Part of a small language model's weights.
Size: 10 layers, 12 heads of 32, MLP 1536 GELU, 24.2M parameters.
Architecture: learned positions, tied embeddings.
Training: a variant of Adam for these matrices, 462M tokens.
MLP neurons of a small language model. Each row is named by its layer, matrix (up: input weights; down: output weights) and neuron, and shows model dimensions 128-255. Each number is 500 + 25 x the weight over its row's rms, rounded and kept within 0 to 999. Numbers have three digits each.
A block is one neuron, or neurons of one layer that tend to fire together. After each block is what it responds to, as a language model described it from the Wikipedia text at the highest values.

L3.up332:483503535488493508490503503520502496508482518501524494524483512488500503529491494511500458505561494513455492486499557502483519525498470485506519452476500474458507522481511563511475495503475534517515514472464489461560504518537512489496514465504468521434472507518459509534540499509520493505519527516519477531518508480522468558506495483498469473458472533524486509487490484517459483474491
L3.down332:480507476523485490454492517496462499528510508497511505491501482512511459519474500509545510510546537483486501520511521500476484542483483494522424513524445534545481511517474505514499507491512502504517484494509497546471503480486490467501523467432488501536521512508562473482547461542458532545485470518464555498520459476523498460537459476503476507469464469511493503449473490464494545485492
L3.up604:476562534540517490505538485467479482455469495511513519473499528497478507475533477516464495492505533543499507477479526482530452467477540522472471496509506495500504468492473501523510485464511476522478491504460541485435443473518489517493526511482453462505491467493488528520498509522464472485510533546541523544548497507491497518490505552491506516476531519469499547502501452500473462555519
L3.down604:465497526480480484521491537512487465495507496534537452514501513486453527486513467515516504514520498521529514501492462507520508521488522497498513517484474521475500535498506529520487471483492490503514508520528473507553499481484491476516549494503512490518525577476509507494518557537493504491524505487511496482496512485512521484488515489506523495488448498501496483466494542539506490474433
L3.up978:437492525511536511501506496493484525482532509524482514517514521526506520495481472532511474499481478511505458488544482467487493497479514472535532509466496479516550549528529501512525508468446517501540519483489513523511495483542541497498523517503502493493543526494506481535486499480507498539511519485534466508501552490523544532480513533495500492493510490494487494520508530513525458486492
L3.down978:523493506519570497510560488530510464511510483491491478505498500454482506509468494514512468489490511482551515484483457494513471531524504516502467528489523485503512528508497532528513505532484491468488517526476484473466479464548476476493518541486512500506512514496529467515453486486456486485488505482489525455488526485485503509522517498492503500483493512497486504479503497509510525477513
L3.up1311:467513496518540496474471498480502506519448472507515501471500499474490512510526517459500492481501498528448497504487522497547546471488532498519485531492495523481548494525506530538505487491487508494524482505489481510500485488528522522507506532476483475496504498503489518502554544525522496492509513537530434499530491488497450576493441554515506544445446534508488520545504472519458479517493
L3.down1311:478474474504438524503489514510507498482507451525508502490498522460492516472493494488516529509517500506492516538523489504500499524503470512511459496486544529474477555500470510517494510503496489517516508479508526526474503488490506468518513434467457504465513478492528502503525489532500488498455455509528535481500496466499483471498540493468507518480493470471537492466471528507496551489471
Description: Table-cell name fragments

L6.up88:503506529497536504486504514500495534488509467534459499529519509478533516510480494519516501504465490544523516500519532510497537498473465469532532503524479514512496495513503489467498485507486507528476487523478509493517504509494497503489501470497521481496442491507532519508489486521537493493483530528481517547518549547493515512468528531475514489497505484513536496484434512515501466503539
L6.down88:501513544514525526482488529482475437489521453540549527493452481463497471488494490499500515503510540514520536506507506503490532457486512509482566486497494457498509531497494486508449521511500537475479493465506503542518518487485529490521492490508540487485481479526505478527500500537482506467502566505458500517510548513497483549481506485501475534534541546489497516426487478501511468493531
L6.up532:463503514490480491492486529503513531520488488562459443482507477475518524519508490553520499505512485545491465421510520487469509483488519494532485501533486493488492515529482510474536501514486522505540496491465523510485495526504501475503470470514481496538513510475526488499508517531527532461518527477531541491499515515473484498503495520510537499505513528513525488482458503478463494526553
L6.down532:543474502521509508474451510483499475487485454554498511484511498495522464494495474494522531536499556502516514527475512497539509509471497505484516527510470496475500567502473486467463517475505540465454516517525510498487531484486503493512519481534505503506482471509511485489485550496512463467496528484452500503523468515505488477465475483512466499517523530485520479481507555497510453467500
L6.up1340:467526554513539514493555500498500538491501491441454490530503552535510485528519481488503527533513508509513511463479500490487524505497503473507519491477502492488507490478483507502509471479431490536463489478464470482506478508532489513502493548491479521552487521510531488498549487490514534492537503478522459518543479539462525486484515475489450470471492506513505500521468498466490478544492
L6.down1340:541513516530490507548491538516481476480481500506498494459479511501446528468476501506513507514513456506529502514519532488500515472505504497544503499471498491492470478493471471485518502507529505503486537490535533516460453531478481487484532494492500505519479494483513474485502552516480494502444495507538570523459520510496466487537509508473534478537535530491514521497523509547514453520485
L6.up1400:476502492500478491466494509497513532504473491528477438480500501495471460550491499533540529529525497521519481467486497520480503495520451474508539456502486486485517488502493506503514510504484527479501478506525490510513539466522460467499495500499490528508487477478502487469526458515487525514484483488500519533542507513503508495517498504504510463528478486507502513520514481496463507586506
L6.down1400:534484526467512490486483513486517455571470487502530491457525500494472503481498480469446488478478531538494487512522499526526482480493526542537517507528458472500423514519501521488504466500497502481501519518511511513530489503469504452470537498502525465457472498519495515527475543535494499457502514498451474530494483523483494495466492492525485494517540504464506499517456534490504422466486
Description: Foreign name endings

L6.up115:458509539501481479487521511508493504522480536518500534532524526519473523519503463508513540429520472500529482529478465489472472494514479515518464518493507449581518506493515491478527516497486494472478515483476481499532495528523514513489512528467470526469492501494470513570501512459468492521502532486476468496492474475508507486493535549510476489523473494508495501528514504497438483501509
L6.down115:499499494523459507505482487525525492462489508460532499479464506475505520449497493530477472544461507531495512517544499533546505524489527507483523499517472565449481465521488494510461478497517492543478483500488536533496523511486497499532534508512518474510486501544501569478494508514467518486512474527519529510472514510503523469468503462467537472483479557463516512519495497496536530520501
L6.up1086:502489494515509471512511499503510492505474522530485492498509510475519509463492518551556514480443534527440472510487506468470496552526551492501477445486499489527491520515525490526553497482440517487521441510514494461503497535516503501497478485453493522551496510512463483549525483505505506513507560498493519495500508523505515521501509472482465530478488488524472487498467498464480522526537
L6.down1086:502511497476516502486489494499485531482544480507503481474540506514552456458482494474517483493519476519514487527472492548461508495508465495488434523520507485503476538517476497517482465527476430462487543549452527557531529468471509525501539554449479513476485533500536494519501493467508518482459465532507503539511467496510531458487475530504517505482547506532511483475514487507486495518493
L6.up1124:486510539491482505504483493483515533560509519534497499485519480547499498524504523496530476466476500489537474518469486501500557473489490500535508488528523476535539502499551511517518517459494512517553525471489511484516489537536479522506470485463468528503515481454466505543511550504507544506464519484521497523519519500528493509512491508527481500486539501549460491518501513492432483453513
L6.down1124:472519530528512471497517473523464483482489520481472498523473504503515462490452526491529463553520498511533467477467514534527515475534504497465511521531518521507569538485473510501494504490488473493521507532459518481509504472471536483498487461504506480545477534472512511519519502468489520503449531511494505490497535479531505506481470531490478490500486518488501488537515493495485508487502
L6.up1279:458531493491486517519478506494475543487493514536519522501542514490525484540481515504500506507493514501471478515443489476498499489495507510488506491501514508515519493538538506516512491502442502512537471501500476500517548538537494518531471484411475517529470480483513506487476438467496522532454556472481518516529528495527501512546542461553500519467462501548470502537495508483472511498522
L6.down1279:490502521489494485482511459491501496485494530494508525504497545508500510521456509470504508512507507470565470523460498487487499496527521491501461542514522461506526563551458530527508461467496450484506502513455514488499523497501525513499472529444508517517486521447504490519515504466501519523464518514481473474521496469480498523498480519510457517500524498494517492527481482473469515482490
Description: Word-initial fragment tokens

L5.up1508:429492520504501469510455504514474532449521533479465534503500493535492564474501519468524556527503476517452548469500525494461523520521531472523479494516516482539491502472514495495506516492478493516458500485479495496489480516513511527506525491494452477551500534487505521532518472469487463535522526489530521503522455476467509479487477496511485496480487508484532479576484424540444467502515
L5.down1508:518497472492445532497482496510474474470479522507512493495502483505473490510477516507537493539492492522536506517512438558499511505472501473499524509510512518501512543503476495484461463458481478526521518473500476526500501483502503469519483507479527477449472549550553433471485497518477534517480451450509506514491471477521556465514537489514504511489482498526520502520525489541489529496500
Description: Unit symbols and word-starts

L3.up679:502532505470497537510507491521478528471474496522508518552521504500468527487471491548510513564510532503454532509477494506490514536490447456510494499507514496515472449460486514513479481502561520487555505496449487483498525516515493516458502492502491494492469499519534535473499493501524481511507478501517511542531505509485524523521491511511505512479529512488562467507502501504459494541508
L3.down679:513513513527543512499496521480484481583478507482471464467466488474498465548507520493484529545506464467517527498497491455510481498539501500491498504507470442476457551506500473495474464519514511544476449505515515463568523489446496459498462502475487523490545512508494509530480504495507528486508480485492483506523523506452492493511517503497506523520530498482515486450495514515503510498489
L3.up1189:490527505531527493508505507495535505476528513579466480511540509492512522501504498520530485521503520516496483505508460495477535509493480460485447524491530519517482457509463518512474544581522440458527492515462501518478525480493477504477504509461498485511494520452522496478486510498520541492504485506518534508493525492486525513510509507542501444485555462478496481465501475495474529534545
L3.down1189:501490502491466458479488525512481466531487487485525503465468517435482480538451511515488505555507524487471560486530521494521509538524494489500511523520476487530491516533508508479486480511505478540514501493513479496509505522513495480511482497478544467474490507518479546458527540457482509479506514478484451496526505523509467481544533505487533503458548508457540492483473532517529516490508
L3.up1222:477521512519552479500520480468512507485499548491524507525508499492522506524462488503536531524532507487505489546493526512501534523501497495476518515515518489532504484536510535452521519489500509528551506417503480487520469512511487484487514527474500507499503487494505548575486501472538507499514530525475462507500506481484506477504495465514522478512457514502489531505476480522492470549524
L3.down1222:530516536476506513498512521506489462535493517468505495478472427476474504529494503524492502501510454522519509480543473449511503521553480501501509546532479470514463444512492480465510467497537496492463540509483520505522500472499477472490506454473464525542479489490525482477523543516484484498494519465469494486505498511447489478519508460473507495488503505510506495504519492509543511542531
L3.up1256:519490470472555517519515521504528541486481501482510518492525565539478517493517493518483485527455491502464491475508486502471522500502457493479492525479503523508531481494498477475497473463512490511516447464507485449525514490487482488514502506478510528522486490466552552521506524469540514525530493540502442494485508535476517480462497501537495488480502546518527502502507502505497446487531
L3.down1256:469525545521504476502516517498468511490448509498519514500463482466567516470506511493495517482503493516524513507473510443519486514530517521519483477489459493548483482466470515450484449501517484490532518512503558498465535499521494516468491490478455512504527432516477507493498537491509479500502527484469520480506541493492504489546501483497541494485511464548512509471503478501508498499502
Description: Vowel pieces in foreign names

L5.up210:468517492504516466518509505501532465498481506512477476482505443512498493461524487516529476527516488511491495497474489471489490476526481488532465467521510502452495541496487504464508489476515479456541468470504499483485511516504502477504492533534521529516498531484508462490512479517496511454502534528512498487513497489504491511507492573529469484501524497486457495509524503515464524524511
L5.down210:515498531482472540496464514501512487530472471514513508454491484456503483537487473502459494516492541521491508456536501558541559478538528511517482481509484469449476499523506485452485496468526499504476502482523506513472455490469499519530525510502503500480493515511508519501499532479461524516486523489425482536491508526516497471500507488480485484506569505488527477447490529519482502457500
Description: Foreign name endings